Part of a small language model's weights.
Size: 17 layers, width 384, MLP 1152 GELU, 24.2M parameters.
Architecture: LayerNorm before each block, tied embeddings.
Training: a variant of Muon for these matrices, 638M tokens.
MLP neurons of a small language model. Each row is named by its layer, matrix (up: input weights; down: output weights) and neuron, and shows model dimensions 80-207. Each number is 128 + 32 x the weight over its row's rms, rounded and kept within 0 to 255.
Before each neuron's rows, "fires on" lists the tokens most often at its 100 highest values on Wikipedia text that the model never trained on; "fires before" lists the tokens most often just after its 100 highest values on Wikipedia text that the model never trained on. A number after a token or word is its count.

fires on: "'" 43, " an" 10, " re" 9, "s" 5, " 31" 4
fires before: "s" 57, "in" 4, "y" 4
L12.up336 [140 115 135 120 147 142  69 127 122 165 149  88  55 102 157  97 151 112 138  99  18 142 126  90  95 135 132 119  94 116 110  94 161 104  60 156 145 110 190 165 217 125 148  71 117 146 136 198 167 165  66 155 114 131 107 129  88 118 142  72 141  86 140 163 113 110 202 158 150 102 161  99 106 148 137 167 129 179 144 134 102 155 110 117 115 116 157 119 174  94 125 179  93 125 182 119 147 175  90 132 117 128  86 112 117 117 152 122  61 164 118 107 134 125 147 168 180 168 193 131 123  87 164  83 107 132 101 156]
L12.down336 [115 122 106 101 136  88 127 112 161 129 152 134 103  92 126 134 162 144 145 142 132 181 103  71 172 217 139  80  92 126 174  53 196 113  68 103 119 109  72 162 124 133 128 148 128  56 200  84 175 128 175 181 132 160 122 129 116 107 113 116 142 148 141 105 119  57 107 153 141 131 143 121 131 112  91 149  89 127 136 162 101 134  77 113 118 182  90 135 104 166 101 128 114  98 129 139 126 137 177 114 102 105 124 157 160 146 182 122 102  87 141 190 115 163  85 137  96 179 109 120  74  64 107 114 140 160 127 143]

fires on: "w" 28, "be" 9, "re" 8, "al" 7, "ea" 6, "tri" 5
fires before: "land" 16, "in" 9, "el" 8, "o" 7, "a" 5, "al" 5
L5.up1097 [173 132 115 109 128 146 137  88  82 166 155 124 118 191 174 153 165  93  78 111 160 189 109 149 139 127  71 150  91 151 117 174  77 164 135  29 185  83 144 190 159 122 113 111 109 139 164 119 103 187 133 149 144 118 103 209  65  85 218 111 112 165 144 162 141 123 122 153 108  67 108 149 121 100 141 119 162 159 131  96 142 158 173 112 112  92 168 145  54 126 114 152 108 123 132 100 142 104 201  90  91 127  86 134 130  43 159 106 124 104 118 111 162 162 104 112 156 118 121 119 110 120  66 103 125 129 140 140]
L5.down1097 [142 183 183 150 152 108 134  83 108 127 127 132 134  87  92 150  96 124 138 155 129 133  85 102 138 107  96  99 149 108 172 151 126 121  59 162 147 102 107  72 121  77 137 173 127 117 144 116 141 109 159 131 165 120 133 129  95  70 111 116 106 156 161  88 123  55 136 200 113 136 142 171  70  88  88 113  78 140 129 133 132 103 113  89 120  79 124 129  59 148 120  86 163 126 123 218 137 177 159 128  94  76  93  88  55 116 126 129 139 167 137 146  96 133 113 175 159 153 154 149  79 165 158  63 142  67 140  93]

fires on: "\n" 100
fires before: "|" 80, "\n" 5, "-" 4
L2.up382 [173 139 106 148 155 120  68 150 172  93 114 132 123 146 101 150 136  96 144 204 129 110 121 143 127 177  92 157 101 136 122 131 142 107 112 117 150 152  54  72 120  99 138 161 145 161 144 103 123  96 164 133 122 160  85 134 123 140 220 152 161 116 127 150 207 155  51 156 127 117 111 177 120  74 161 101 170 101  93  64 178  72 139 140 115 186 202 133 157 106 174 112 125  76  75 123  86 111 148 170  82 112 148  68 132 144 153 129 133 128 129 123 177 146 125 171 126  89 110 121 177 139 164 134 133 141 163 105]
L2.down382 [102 176  96 136 148  86 119 129 127 207 109 128 168 116  95 157 148 124 159 141  64 114 170 126 137  96  96 141 175 133 143 119 174 108 128 112 127  64 149 158 123 119  78 149 161 144 121  93 112 111 140  69 183  64 124 161 161 152 136 125  77 176 136 121 135  83 155 147 112  88  96 137 134 156 148 173 113 145 100 195  97  83  92  66  54 202 122 150 134 155  84 198 188 184 110 110 172 157 140 140 117  87 140 119 174 115 110 103 154 109 128  74 104 128  72 202 154 134 101 156 158 137 114  81 162 147 116 172]

fires on: " |" 81, ";" 4
fires before: "\n" 33, " 0" 13, " " 12, " 2" 5, " 1" 5, " 3" 4
L6.up948 [147  82 155 121 124 170 135 125  67 119  67 113 146 150 150 111 162  49  84 147 192 123 146  93 172 160 130 117 167  97 109 134 106  72 116 182  81 158 124 130 132 165 156  91 127 113 208 117 103  77 127 175 128  99 139  80 113 136 134  67 134 117 139 114 137 151 175 148 101 161 125 180  76 119 101 155  89 126 106 148 141  79 157 122 138  82 114 124 148  76 116 127  94 141 105 114 130 159  81 153 173 150 158 128 138 120 168  81 154 106 172 132 149 133 145 152 158 102 138 111 111 127 182 140  77 188 128 163]
L6.down948 [124 123  91  99 140 114 189 140  90 149 116  73 129  37 115 115 141  97 119 166 112 117 147 165  94 105 117 116 133  85 173  64 174 127  73 159 110 115  96  99  86 151 139 182 143 148 162 199 103 105  65 150  81  64 117 119  90 161 170  89 140 136 142 149 133 144 148  80 170 107 135 140 101  57 110 152  71 120  75 126 165 129 150 145 118  72 163  57 132 152 129  77 157  88 149 118 121 176  94  95 149 159 125 102 111 114 151 180 119 139 116 119  97 174 161  94 173 119 159 160 112 169 128 113 182  97 145  61]

fires on: " |" 37, "\n" 30, "al" 14, " a" 4
fires before: "\n" 28, "-" 24, " " 12, "." 5
L9.up911 [119 150 119 152  74  96 104 179 130  89  49  77 138 100 138 141 153 129 116  73 142 106 144 137 162 187 178  49  70 170  95 154 130  80 153  87  69 172 154 101  73 171 126 192 168 181 124 126 156 110  95 104 101  90  94 159 158 130 128 143 119 129 137 138 134  77 125  90 104  78 123 107 134  88 126 146  80 120 109 174  99 109 137 103 115 163  72  87 173  99 150 114  99 114 121 122 150 156 116 147 129  93 155 114  88 117 136 128 165  99  92 126 108  81 103  93 139 153 123 167 137  94 129  87 121  78 138 126]
L9.down911 [ 98 163 120 135 134 217 106 146 134 117 156 113 138 144 102 160 112  85  81 132  81 149  97 132 135 171 122  86 190  87 142 114 129 120 110 156 105 125 155 113 102 113 101 144  63 176  84 144  77 130 130  82 163 119 134 141 169  92 148 184 138  98 107 148 131 141 110 148 138 171 126 204 157 112 160  94 158 132 142 116 179 198 152 116 148 185 189 161  91 145  95 118 189 116 156  90 120 174 142 167 103 129 111  91 141 169  95 176 136 178 130 194 132 151 193 125 187 123 115 188 139 108 141 137 148 155 113 136]

fires on: "\n" 32, " |" 17, "il" 8, ":" 5, "-" 5
fires before: "|" 27, "\n" 22, "ian" 7
L9.up104 [150  77 106 147 144 125 142 179 172 129  79 142 132 136 132 144  93 119 103  53  96 114 159  98  75 106  97  64 113 159 115 167  93 144 129  99 140 129  74 106 133 173 148 131 156 107 209 111 129 155 133 125 116 148 131 179 136 114 119 152 144  43 113 133 169 120  77 156 164  93  86 124 116  97 156  94 161 121  82 164 146 131  99 120 109 120 177 131 171 134 179 128 148 126  81 185 107 135 137  57 173 124 109 191 140  83  87 133 146 103 138  68  82 154 151  90 112 137 152 158 156  48 142 115 130 115 155 122]
L9.down104 [127  75  94  89 187  86 142 126 143 169  92  95 143 197 163 196  77 139 124 100 152 123 117 143 110  79 108 151 125 159 105 152 148 144 119  92 157 111 162  73 106 122  49 173 118 117  97 127 151 140 161 163  94  62 180  80 147 121 177 121  90 129 217 146 117 137 113 168 111 138 163  90 138 148 160 109 130 144 122 183 124 120 130 138 186  79 136  79 148 103  99  83 175  73 170  71 143 137  93 156 158 118 145 123 162  88  76 141  85  94 173 116 100 123 174 167 145 173 112 136 135 151 153 112  99 151  57 149]

fires on: "s" 29, " season" 14, "ation" 5, " |" 5, ";" 5
fires before: "," 19, "." 19, " in" 10, " with" 4
L9.up299 [ 99 153 137 140  86 205 145 139 127 121 118 133 112 102 134 154 125 183 149 177  95 164 123 115 129 136 110 144 114 107  79 140 127  84 177 163  79 134 134 124 108 148  59 145  95 144 101 151 135 131 118  65 138 145  99 123  88 164 193 109 149 136  92 129 106 127 132 114 135 120 137 136 137 173 118 109 121 112 154 139 102  91 143 153 141 102 151 129  39 153  95 186 159 167 144 147 118 199 135 143 129  99 121 113 166 150 175 103 119 113 162 134 171 124 169 106 198 155 149 137 137 107 144 104 126  63 117 124]
L9.down299 [112 146 118 148 121 118  99 178  92 113 147 108 153  96  62 157 154 153 177  44 128 113  82 141 107 108 169 123 158 145 113  91 125 117  95 148 147 172 132  71  88 112 129 170 127 108 121 186 106 158 103  94 111 156 166 138 164 165  93 106 152 137 125  99  90 139 174 147 102 103  98 155  94  30  85  81 143 167 132 133 169 156 116 104 114 129  85 161 139  70 118  95 143 142 108 170 182 141  77 116 140 159 120 103 131 159  82 136 159 129 140 108 153 181  81 112 120 128 146 153 193 120  95 175 101 195 141  88]

fires on: "\n" 100
fires before: "\n" 50, "-" 33, "|" 13
L2.up1063 [154  65  95 188 149 172 102 175 126  85  98 136 117  57  71 165 159 121 155 134 138 109  95  91 130 103 120 144  71 110 133  99 106  63 112 159  80  99 205  67 215 144 150 178 175 102 121 123 115 100  97  93 133 145 131  98  94 115 147 194 117 156 159 172 105  61 111 142 111  85  73 158 131 110 172 110 122 101 159 170 115 113 136 120 137  78 127 145 144 109 122  60 151 135 137 112 147 138 145 154 123 132 218 105 107 101 104 165 143  61 150  71 201 110 125 111 157 102 163 126 146 158 141 115 127 121 140 123]
L2.down1063 [137  91 110 155 129 178 165 143 103 137 109  99 125 103  99 150 156 136 119 117 116 142 116  95 211 113 113 150 156  69  93 123  92  87  63 142 128 104 124  97 233 117 161 175 167 152 142 141 164 103  95 105 144 106 114 145 116 133 124 218  88 139 117 174 126  92 148 130 114 105  99 158 190 120  81  96 143  98  97  97 172 122 140 185 113 104 146 141 143 165  88  93 160 181 150 115 133 145 139 174 140 205  92 169 127 119  77 103 166  86 165  97 141 132 121 158 169 153 149 136 145 138 133 162 107 115 139 106]

fires on: "\n" 100
fires before: "|" 94, "\n" 5
L8.up1006 [121 131  92 109 183 142 112  97  90 137 154 103 113 160 156 160  84 131 132  68 115  84 103 124 125  99  93 136 139 139 136 126 166 118 129 128 168 151 146 159 149 110 120 102 188 152  87 120 108 162 143 115 134 133  92 112 156 169 155 123 160 110  80 153 138 128 149 135 191  67  69 151 179 144 161 148 167  97 114 193 170 122 114 113 136 136 140 151 130 109 147 133 180  99 151 141 124 165 157 117 120 113 147  93 174 129 118 142 180  76 158 131  94 172 141 145 113 109 110 133 174 142 118 104 115 171 162 153]
L8.down1006 [142 149  77 118 174 135 114 131 100 171 116 106 132 104 109 155 126  41 133 140 120 114 136 105 137 121  99 127 142 110 153 100 136 174 147  98 152 119 131 164 189 128 118 130 113 140 184 115 173 150 153 145 169  86 124 145 160 154 147 151  92 128  61  89 128 143 154 135 147 133 134 167 177 172 152 180 154 141  80 117 165  23 112 102  82 188 165 142 150 106 143 113 132 121 105  89 112 123 136 190 127  94 170 128 184 130 133 167 173 122  62  56 143 155 115 148 121  81 105  99 117 150  63 121  95 124  98  91]

fires on: "ri" 24, "it" 14, "li" 12, "in" 5
fires before: "o" 14, "al" 14, "a" 10, "an" 9, "n" 7, "na" 5
L12.up0 [142 162 122 153 157 138 166 100 128  82  83 136  72 129 111 127 102  78 182  91 127 221 139 169 210 135 164 135  90 139  72 137 102 130 114 132  94 128 104 152  64 121 165 189  92  93 133 148 132  89 188 122 149 144 113 131 152 110  89 154 156 129 164  93 156 135 140 146 154 191  99 125 149 115 140  84 163 129  86 124  90 129 118  90 137 118 117 146 119 147 117 111 158 165 151 162 173 150 101 148 124 117  80  90  81 121 119  97 105 146 136  89 126 161 184 136 155 165  66 203 145 107 215 158 130  96 168 133]
L12.down0 [169 151 135 153 136 180 153 114  72 123 116  99 163 152  66 147 102 151 146 120 110 143 126 167 231  87 201  87 122 148 149 133 164 103 125 117  92 112 108 156 146 153 149 137 126 196  86 140 170 178 145  87 171 106 167 110 175 126  22 139 118 135 177 129 148 130 161 102  92 165  75 160 177 126 145 127 151 108 104 147 110  83 141 109 111 140  76 140 158 178  99 148 131 150 132 174 129 127 155 157 136 125 117 120 108 154 150 132 121 117 102  95 110 204 156 164 209 143  94 196 186  91 162 117 165  74 159 128]

fires on: "===" 23, "\n" 16, "-" 9, " ==" 8, "==" 7
fires before: "\n" 52, "|" 8, "-" 8
L9.up460 [168 154 138 109 125 152 158 143 130 191 104 202 133 142 165 177 130 179 133 104  79 180 114 121 132  75 101 143 154 155  97  92 157 100 122  46 181 110 144  73 133 127 129 136 127 150 105 129 150 141 133  88  89 133 147 188 145 139 136 184  29 134 127 152  83 158 120  89 188 177 132 163 186 152 141 121 115 182 154 155 113 117 140 130  66  86 146 159 130 202 122 108 130 155 152 140 133 143  99 127  95 139  93 152 116 172 144 186 174 120 141 179 169  97 146 143 113 179 125 181 134 119 114 138  89 156 145 114]
L9.down460 [ 79 114 141 123 134 162 141 125 145 144 133 127 129 135 123 161 115 125 103 103  94 175 125 116 184 122  97 157 156  82 132 177 136  78 138 153 143 165 115 120 139 113 104 119 104 111 132 134 130 102 189  54 146 116 128 135 109 144 133 156 112 157 130 199 177  50 163 116 101  57 101 160 105 139  80 118 149 140 133 153 148 152 125 126  76  42 135 116  93 113 124 126 108 116  94 133 166 161 160 120  60 130 110 146 167  94 173 145 169 122 157 101 105  72 139 101 173 178 131 105  96 141 104 202 153 132 144 161]

fires on: "\n" 55, "d" 15, "no" 7, "mon" 4
fires before: "\n" 29, "(" 9, "-" 8, "d" 7
L2.up633 [101 157 153 187 159 131 135 161 158  79  85 126 126 163  90 143  88 122 141 118  93 112 168 143 130 137  91 116 146 121  81 142 187 126  27 155 115 112 178 119 152 166 149 179 133 147 179 125 127 137 140 140 105 163 133 160 133 122 140  96  97 100 124 157 102  96  70 120 117  95  71  98  92  97 147 134 139 171 141 141 153 159 108 107  91 121  74 163 123 132 144  50 103  68 142 126 139 137 204 128 174 127  92 109  65  96 167 116 168 128 123 149  95 167 153 133 144 118 114 156 131  69 131 134 133 151 163 107]
L2.down633 [131 127 123  81 114 167 131 122 155 172 181 120 137 183  95 154 114 168 118 146  88 164 210 135 155  79 105 184  84 153 128 175  95 102 105 112 129 178 120 113  93 130 124 144 168 157 162 106 107 113 138 125 123  57 151 101 180 121 106 106 126 128  80 212 107 114 147 124  97 115  83 150 141 159 104 126 131  82 131 112 100 140 141 106 137 192 150 121 180 177 135 108 106 149 143  73 149 164  94 131 150 128  83 134 176  66  94  98 124 170  93 155 108 103 117  99 187  78 173  97 209 199 122  68 112  50 109 133]

fires on: "s" 21, "'" 10, "ed" 7, "ist" 6, " appear" 6, "les" 5
fires before: "s" 48, "ed" 21, " a" 4
L12.up1096 [132  82 125 153  91  96 127 139 103 182 134 139 161 109 150 103 132 113  92 122 143 153 175 134 137 116 146 149  94 141 139 152 119 123 110 146 116  73 147 140 152 111 138  36 149 197 206 131 181 141 108 139 117 138 106 104 137 140 136 139 101 126 151 136 117 130 103 134 148 129 127 121 152 154 140 122 127 115 125 205 105 133 206  93 125 137 122 136  97  66 139 119  83 114 149 179 132 107  85 148 192 133 100 180  96 189 136 130 108 130 115 123 129 144 134 163 156 127 149 132 138 136 160 158 108 118 156 118]
L12.down1096 [ 26 148 110 143 154 104 159  68 123  98  76  84 133 121 114 123 117  90 132  75 190  91 101 157 184 139  88 143  88 128 188  94 147 106 116 107 127 139  86 130 106 114  96 136 110 134 117 173 125 141  89 197  90  89 156 121 105  92 134 136  49 101 195 103 154 117 209 104 154  68 148 135 147 151  99 129  52  91 197 157  95 143 110 119 150 142 137 119 167 102 108 101 133 167  88 129 102 101  92  77 118 151 106 127 157 138 142  92  76 116 163 109 103 109  95 133 160 192 117 118 118 171  71 225  65 150  83 158]

fires on: "'" 35, " as" 25, "s" 13, "as" 13, " As" 8
fires before: "s" 75, " a" 4
L12.up53 [116  90 103 119  67 163 116  94 147 163  68 161 112 108 123 101  86 128 146 142 106 145 124 140  95 144 135 109  98 103 105 103 123 111 130 145  96 127  58 165 104  84 164 107 129 146 134 196 120 127 107 156 116 134 106 134 128 176 123 168 150 125 120 154 117 140 141  84 143  85 125  76 155 180 169 151 139 146 152 131 131 137 107 151 115 146 127  89 119  90 135 110  85 150  66 155 116 115  86 122  84 198 176 132 123 137 146 153 126 194 130 168  80 160  71  97 136 116 128 139 110 124 127  94 159 142 122  65]
L12.down53 [ 94 186  48 152  73 125 138 137 129 169 124  84 107 167 123 115  95 148 172  97 110 133 148 131 205 125 150 116 140 144 154 118 195  75 171  96 119 126 163  97 166 141 109 157  95 166  98 112 139 153 154 146 166 180 133 144  62 147 147 159 171 129 128 106 145 170 188 104 100 176 123 175  77 137 141 199 113 184  81 127 116  76 172 151 144  94 109 137 140 122 125 165  82 162  98 104 190 111 161 133 172 177  78 128 172 167 124 151  64 127 114 105  90 117 129 127 126 111  85  87 150  78  98 161  95  70 132 126]

fires on: " |" 83, "ated" 5
fires before: "\n" 85
L9.up199 [ 73 137 178  87 148 128 114 119 119 115 156 108 111 141 187 160 133 127 151 105 133 146 160 149 134  74  41 126 128 171 165 145 119 114 109 137 135  87 118  87  79 183 154 153 142 178 141  88 145 107 185  58 186 143 155 106 153 172 125 122 141  94 172 197 163 128 119 173  71  62 172 188 177  90  85 114 108 180 154 142 148 104 142 151 123 138 128 164 158 118 133  55 140 143 139 108 139 185 134 189 163 202  74 141 113 160 103 117 118 121  76 124 161 138 162 122  41 123  98 157 150 130 129 159 113 120  85 136]
L9.down199 [150 119 116 137 168 110 157 122 179  96  97  72 151  84  99 141 104 181 130 101 125  65 120 151  64 116 127 165 131 115 121 123 126  60 146 152 114 116 113 120 139  74 136 116 145 153 195 201 143 107 139 157 119  97 110 120 127 102  89 132  99  88 109 131 166 166 104 102 111  66  66 160 157 122  75 107 128  91 139 113 124 147 121 124 106 166 102 166 138  69 123 165 179 175 135 149 138  90 118  94  54 159 124 123 150  96 118 109 144 103 128  75 159 129 181 138 108 152  89 108 151 139 140 173 170 147 154 124]

fires on: " |" 98
fires before: "\n" 53, " 0" 11, " " 10, " +" 4
L6.up643 [ 86 107 105 118  80 169 140 153 128  73 122 152 134  94 124 126 124  68  90 172 124 145 112 182 180  94 130  88 154 115 132  93 173  96 126 120 159 130 141  97  87  96 107 169 103 143 150 179 102 115 123 189 138  92 140 165 180 105 185 148 175 105 110 201 128  81  99 144 148 132 131 124 131  99 176  86  96 180 156 116 125  20 113  95 169 106 148 175 144 113 100  95 103 108 110 122 187 190 157 108 121 127 148 120 153  95 167 109 123 105 122 131  97 163  74 103 150 162 109 125 126  90 207 178 137 122 101 141]
L6.down643 [153 166 110  97  99 206 178 144 145  89 122 108  88 160 169 129 100 108 132 185 160 129 100  92 122 133 177 147 100  96 116 109 137 152 126 144  95 135  98 171 154 135  75 136 109 145 157 153 149 131 121 152 105  58  95 120  48  99 117 154 158 119 129 150 104 159 139 103 117 111 121 150 140  99 154  92 102 121 121 128 144 124 186 143 129 129 161 144 108 189  98  64 102  90 117 151 146 158 161 136 209 121  98 165 116 127 126  98 138 167 114 105 197 152 114  70 163 120 168 201 127 140 122 149 141 102 189 149]

fires on: "\n" 99
fires before: "\n" 92
L2.up207 [104 124 163 101 132 164 122  75  94 148 169 143 100 103 136 162 117 134  87 145 120 190 142 155 145 173  70 105  93 121 159  80 107  91 124 104 116 147  91 117 124 204 108 114 135  71 127 114 114 129  94 160 132 128  69 112 130 187 139 199 100  76  85 114 178 161 135 128 124  81 105 176 157 155 141 133 134 169 117 151  91  79 160 162  97 122  97 154 168 132 157 111 162  73 150 142 100 109 118 149 143 201 104 169  94 116  86 166  70 126 123 132 153 178 150  56 137 162  89 134 138 140  93 170 145 155 128 132]
L2.down207 [171 149 199 176  88 145 160 136 126 116 141  69  90 119 124  93 180 171 139 116 144 161 126 100 101 109 164 144 101 130 131 118 149 123 172 137 139 117 174 124 107 163 110 164 163  88 177 167 123 119 144 148 118 141  94 110  86 191 122 103  88 153 130 134 128 148 131 131 106 109  53 127 144 117 114 135  47  82 116 178 141  98 163 100  97 115  78 114 145 146 148 129  81  88 112 178 137 175 136  81 125 168 121 103  81  21 105  54 106 130 135 138  68 109 136 150 149  78 141 126 107 117 153 217 176 174 156 179]

fires on: " |" 70, "ur" 4
fires before: "\n" 73, "b" 4, "." 4
L8.up843 [109 109 134 106  87 134 148  89  89 141 123 128 176 163 147 120  99 170 118  97 138  76 106  85 190 138 123 106 169 100 129  94 146  87  81 107 166 112  54  81 118 118 153 138 103 172 132 196 106 205 177 127 171  93  77 167 153  81 164  99 127 142 139 179 154 109 136 124 110 124 105 104 131 117 167  85 118 139 164 171 127 118 149 134 156 174  98  82 131 120 147 112 142 125 118 124 122 196 110 106 123 188 103 159 159  88 125 132 144 112  74 160 115  80 187  97 106 104 160 134  86 164 112 101  98 114 128 159]
L8.down843 [137 120 153 117  97 136 100 150  72 105 140 105 125  94 125  82 114 155  95 192  73 124 130 118 139 160 110 104 133 113  83  98 108 148 118 180 155 116 140  98 102 150 137 117 207  87 146 104  45 166  61 128 104  95 103 116 104  86 147 146 143 140 138 152 138  93 185  92 158 187 167 116 101 142 147 128 130 154 156 136 116 175 110 143 163 131 153  90 107 195 150 107  80 114 101 210 102 138 149 110 139 190 125 136 127 104 111 157 136 170 106 171 170 138 194 134 138 113  96 153 176 134 133 117 108  94 182  89]

fires on: "\n" 99
fires before: "=" 16, "The" 11, "==" 10, "===" 9, "S" 6, "M" 6
L6.up291 [ 31 106 117 147 190 101  70 116 141 137 107 150 151 169 115 150 133 116  94 191 140  81 151 147 135  65 149 204  77 171 121 174 149 161 100 121  94  96 104 105  63 130 131 135  50 132 182 126 120  72 182 157 131 126 126  70 139 127 198 144 184 130  87 177 156 145 126 156 136 145 132 126 173 103 129 101 153 106 140 155 128  78 171 131 118 163  67 180 124 110 100 178 120 127 131  85 158 184  80 127  73 137 127 121  97 152 129 132 124 144 193 127  90 106 169  89 127 106 162 145 121 184 135  84  82 124 127 167]
L6.down291 [115 118 126  99 147  96 138 100 189 102  59 167 123 123 109  86 157  97 138 145 170 176  91  71 164 119 103 156 135 133 157 138 148 208  67 108 131 104  61 174 157 153 138 131  89 192 205 127 110 138 109 174 114 174 157 116 135 153 166 179  98 154 105 111 145 156 117 192 167 132  78 162 154 103 115 155 120 119  79 168 150 120 148 115 129 151 122 125 154 120 102 134 145  98 152 114 134 132 117 146  89  82 100 115 164 153 127 129 173 155 151  29 127 123 139 119 157  64 124 101 127 181 137 141 118 104  65 206]

fires on: "\n" 100
fires before: "\n" 84, "-" 6
L12.up35 [165 134 139 154 132 161 125 107 147 148 100 160 119 136 136 185 171  86 161 114  66 112 164 133 125 108 124 114 137 199 103 125 152  69  82 118 160 103 105  81 176 163 140 183 121 135 166 171 116 164 194 132 152 113 130 123 113 112 120 150 125  69 103 160 154 145 147 145 113 123  53  74 166 102 125 153 229 141 120 208 164  70 142  89 182  68 126 114 124  97  94  73 126 117 129  78 170 158 130 103  95 118 180  87 122 144 133 166 126  98 117 126  59 142  88 120  99 106 114 172  65 139 100 162 145  76 137 165]
L12.down35 [135 121  65 135 113 185 140 148 180 128 114 139 165 141 112 108  90  94 123 125 121 123 133 154 193  56 146 146 122 113 136 146 135  89  79 139  94  98 101 120 108 111 124 134  68 131 119 101 165 130 152  92 173  81 101 166 138  74 165 208 122 149 144 121 144 115 154 133 130 113 130 201 125 164 112 151 186 103 151 139 127 127 196 111 119 141 142 152 125 114 135  95 135 123 132  63 155 115 112 136 112 142  70 147 157 208  88 157 142  98 181 121  95 153  68 178  98 113 103 127 158 166  37 181 121 155 112 174]

fires on: "ed" 69, " met" 10, "ated" 8, "ted" 6
fires before: " by" 22, " T" 18, " to" 7, " with" 7, "ho" 6
L8.up627 [ 98 127 125 114 132 178 134  70  87  97 187  88 105 176 130 122  62 139 141 191 181 146 181 162  94 106 145 125  95 150 119  93  99 139 137 105 185 144 105 135 113 164 110 149  88 148 104  98 125 116  85 103  69 167 145 148 145  98 133 113 124 154 141 139 203 156 140 122 153 217  83 101 156 135 177  90 101 101 122 103 132 160 125 153 140 135 133 126 106  89 122 146 131 129 108 140 129 143  46 181 156 124 133 112 155 146 122 145 147 150 103 189 163 164 114 159 106 104 193 182 117 123  88 119 148 119 125 100]
L8.down627 [128 152 115 120 108  67 130 172 129 134 147 142 237 135 123 110 119 148 126 183 183  99 107 108 117 113 165 110 107 128 151 165 161 134  95 116 145  91 125 131 146 160 110 152 154 169  88 106 153 151 173 125 142  95 218 116 132 157 139 143 192  93 154 135 102 135  60 142 158 171 147 135  98  60 143 140  96 112 131  90  65 219 134 101 142 121 134  98 145 104  94 150 106 150  73 158 156 162 117 120 135 128 130 160 113 120 152 157 104 122 118 128 154 181 138  78 110 147 128 163 115 124  99 133  89 165  99 174]

fires on: "'" 61, "b" 6, "’" 5, "t" 4, "s" 4, "ard" 4
fires before: "s" 72, "and" 6
L8.up1043 [109 163 129 122 183 118 170 145 116 138 149 104  80  54 153 131 111 106 119 100 175  81 154 121 108  96  80 117 169 113  84 129 148  94 163 122 162 164  79 123  81  97 159 106 133 138 159 170 133 156  48 122  99 186 140 153  64 113  78  67 175  68 121 129 123 136 100 133  63  80 139 102  94 150  80 112 143 142 121 166 126  98 116  85 156 151  97 157  75 126 102 138 140 115 141 170 138 170 106 113 109 106  94  95 135 130  86 110 119 146 138 150 138 133 125  83 155 132 143 136 190 175 137 130 148 125 132  76]
L8.down1043 [114 158  94 141 148 168 194 116 123 150  86  36  72 120  82 118 150 168 159 125 116  90 140 158 142  97 136 112  97 110 205 112 102  76 120 150 129 199 173 109 100  82 117 139 125 118 136 123 129 123 129 158 138 126  90 123 136 140  97 157 133 119 100 119 148 168 102 130 146 170 133 119 138  68 115 126 201 161  83 106 135 131 129 164  65 124 129 174 182  50 106 118 108  38 152  94 130 135 144 121 122 130 142 138  75 172  97 121 165 104 170 136  83  79 122  98 119 171  91 125 103 106  69 136 170 106  87  84]

fires on: "it" 22, "st" 13, "n" 10, "et" 8, "ug" 7, "co" 4
fires before: "al" 40, "y" 8, "an" 6
L6.up56 [147 167 148 156 131 129 151 106 162 147 126 141 116 115 121 120 118 152 134  90 125  87 103 141  68 197 135 113 120 105 134 106 111 116 102  74 123 150 128 130 107 116  92 129  85 118 206 177 144 136 149  85 121 112 136 178 150 136 144  99 187  90 158  71 121 104   0 191 135 126  90 112 151 131 159 103  94 117 132 127  88  80 127 152 153 112 122 164 201 151 125  97  38 122  84 178 111 168  78 129 127  88 113 139 101 109 168  99 133 119 161 205  59 118 140 118 126 142 156 218 150 138 153  77 102 159 214 152]
L6.down56 [113 140 122 170 150 153 122  74  81 111  59 134 105  91 119 148 104 144  95 169 139 128 122 128 100 118 102 159  92  86  83 122 110 201 120 176 120 126 159  83 165  99 142 102 104 139 175 133 180 110 151 142 174 153 168 206 158 123  94  93 145 177 145 129  77 108 133  81 120 129 102 122 142 154  68 138 212 119  87 120 107 104  85  49 147 135 119 130 142  60 160 118 115 123 115 129 193 118  96 102 105 184 161  59 129 126 108 129 157 144 164 132 116 122 120 182 133 121 109 157 141 140 142  99 124  88 128 103]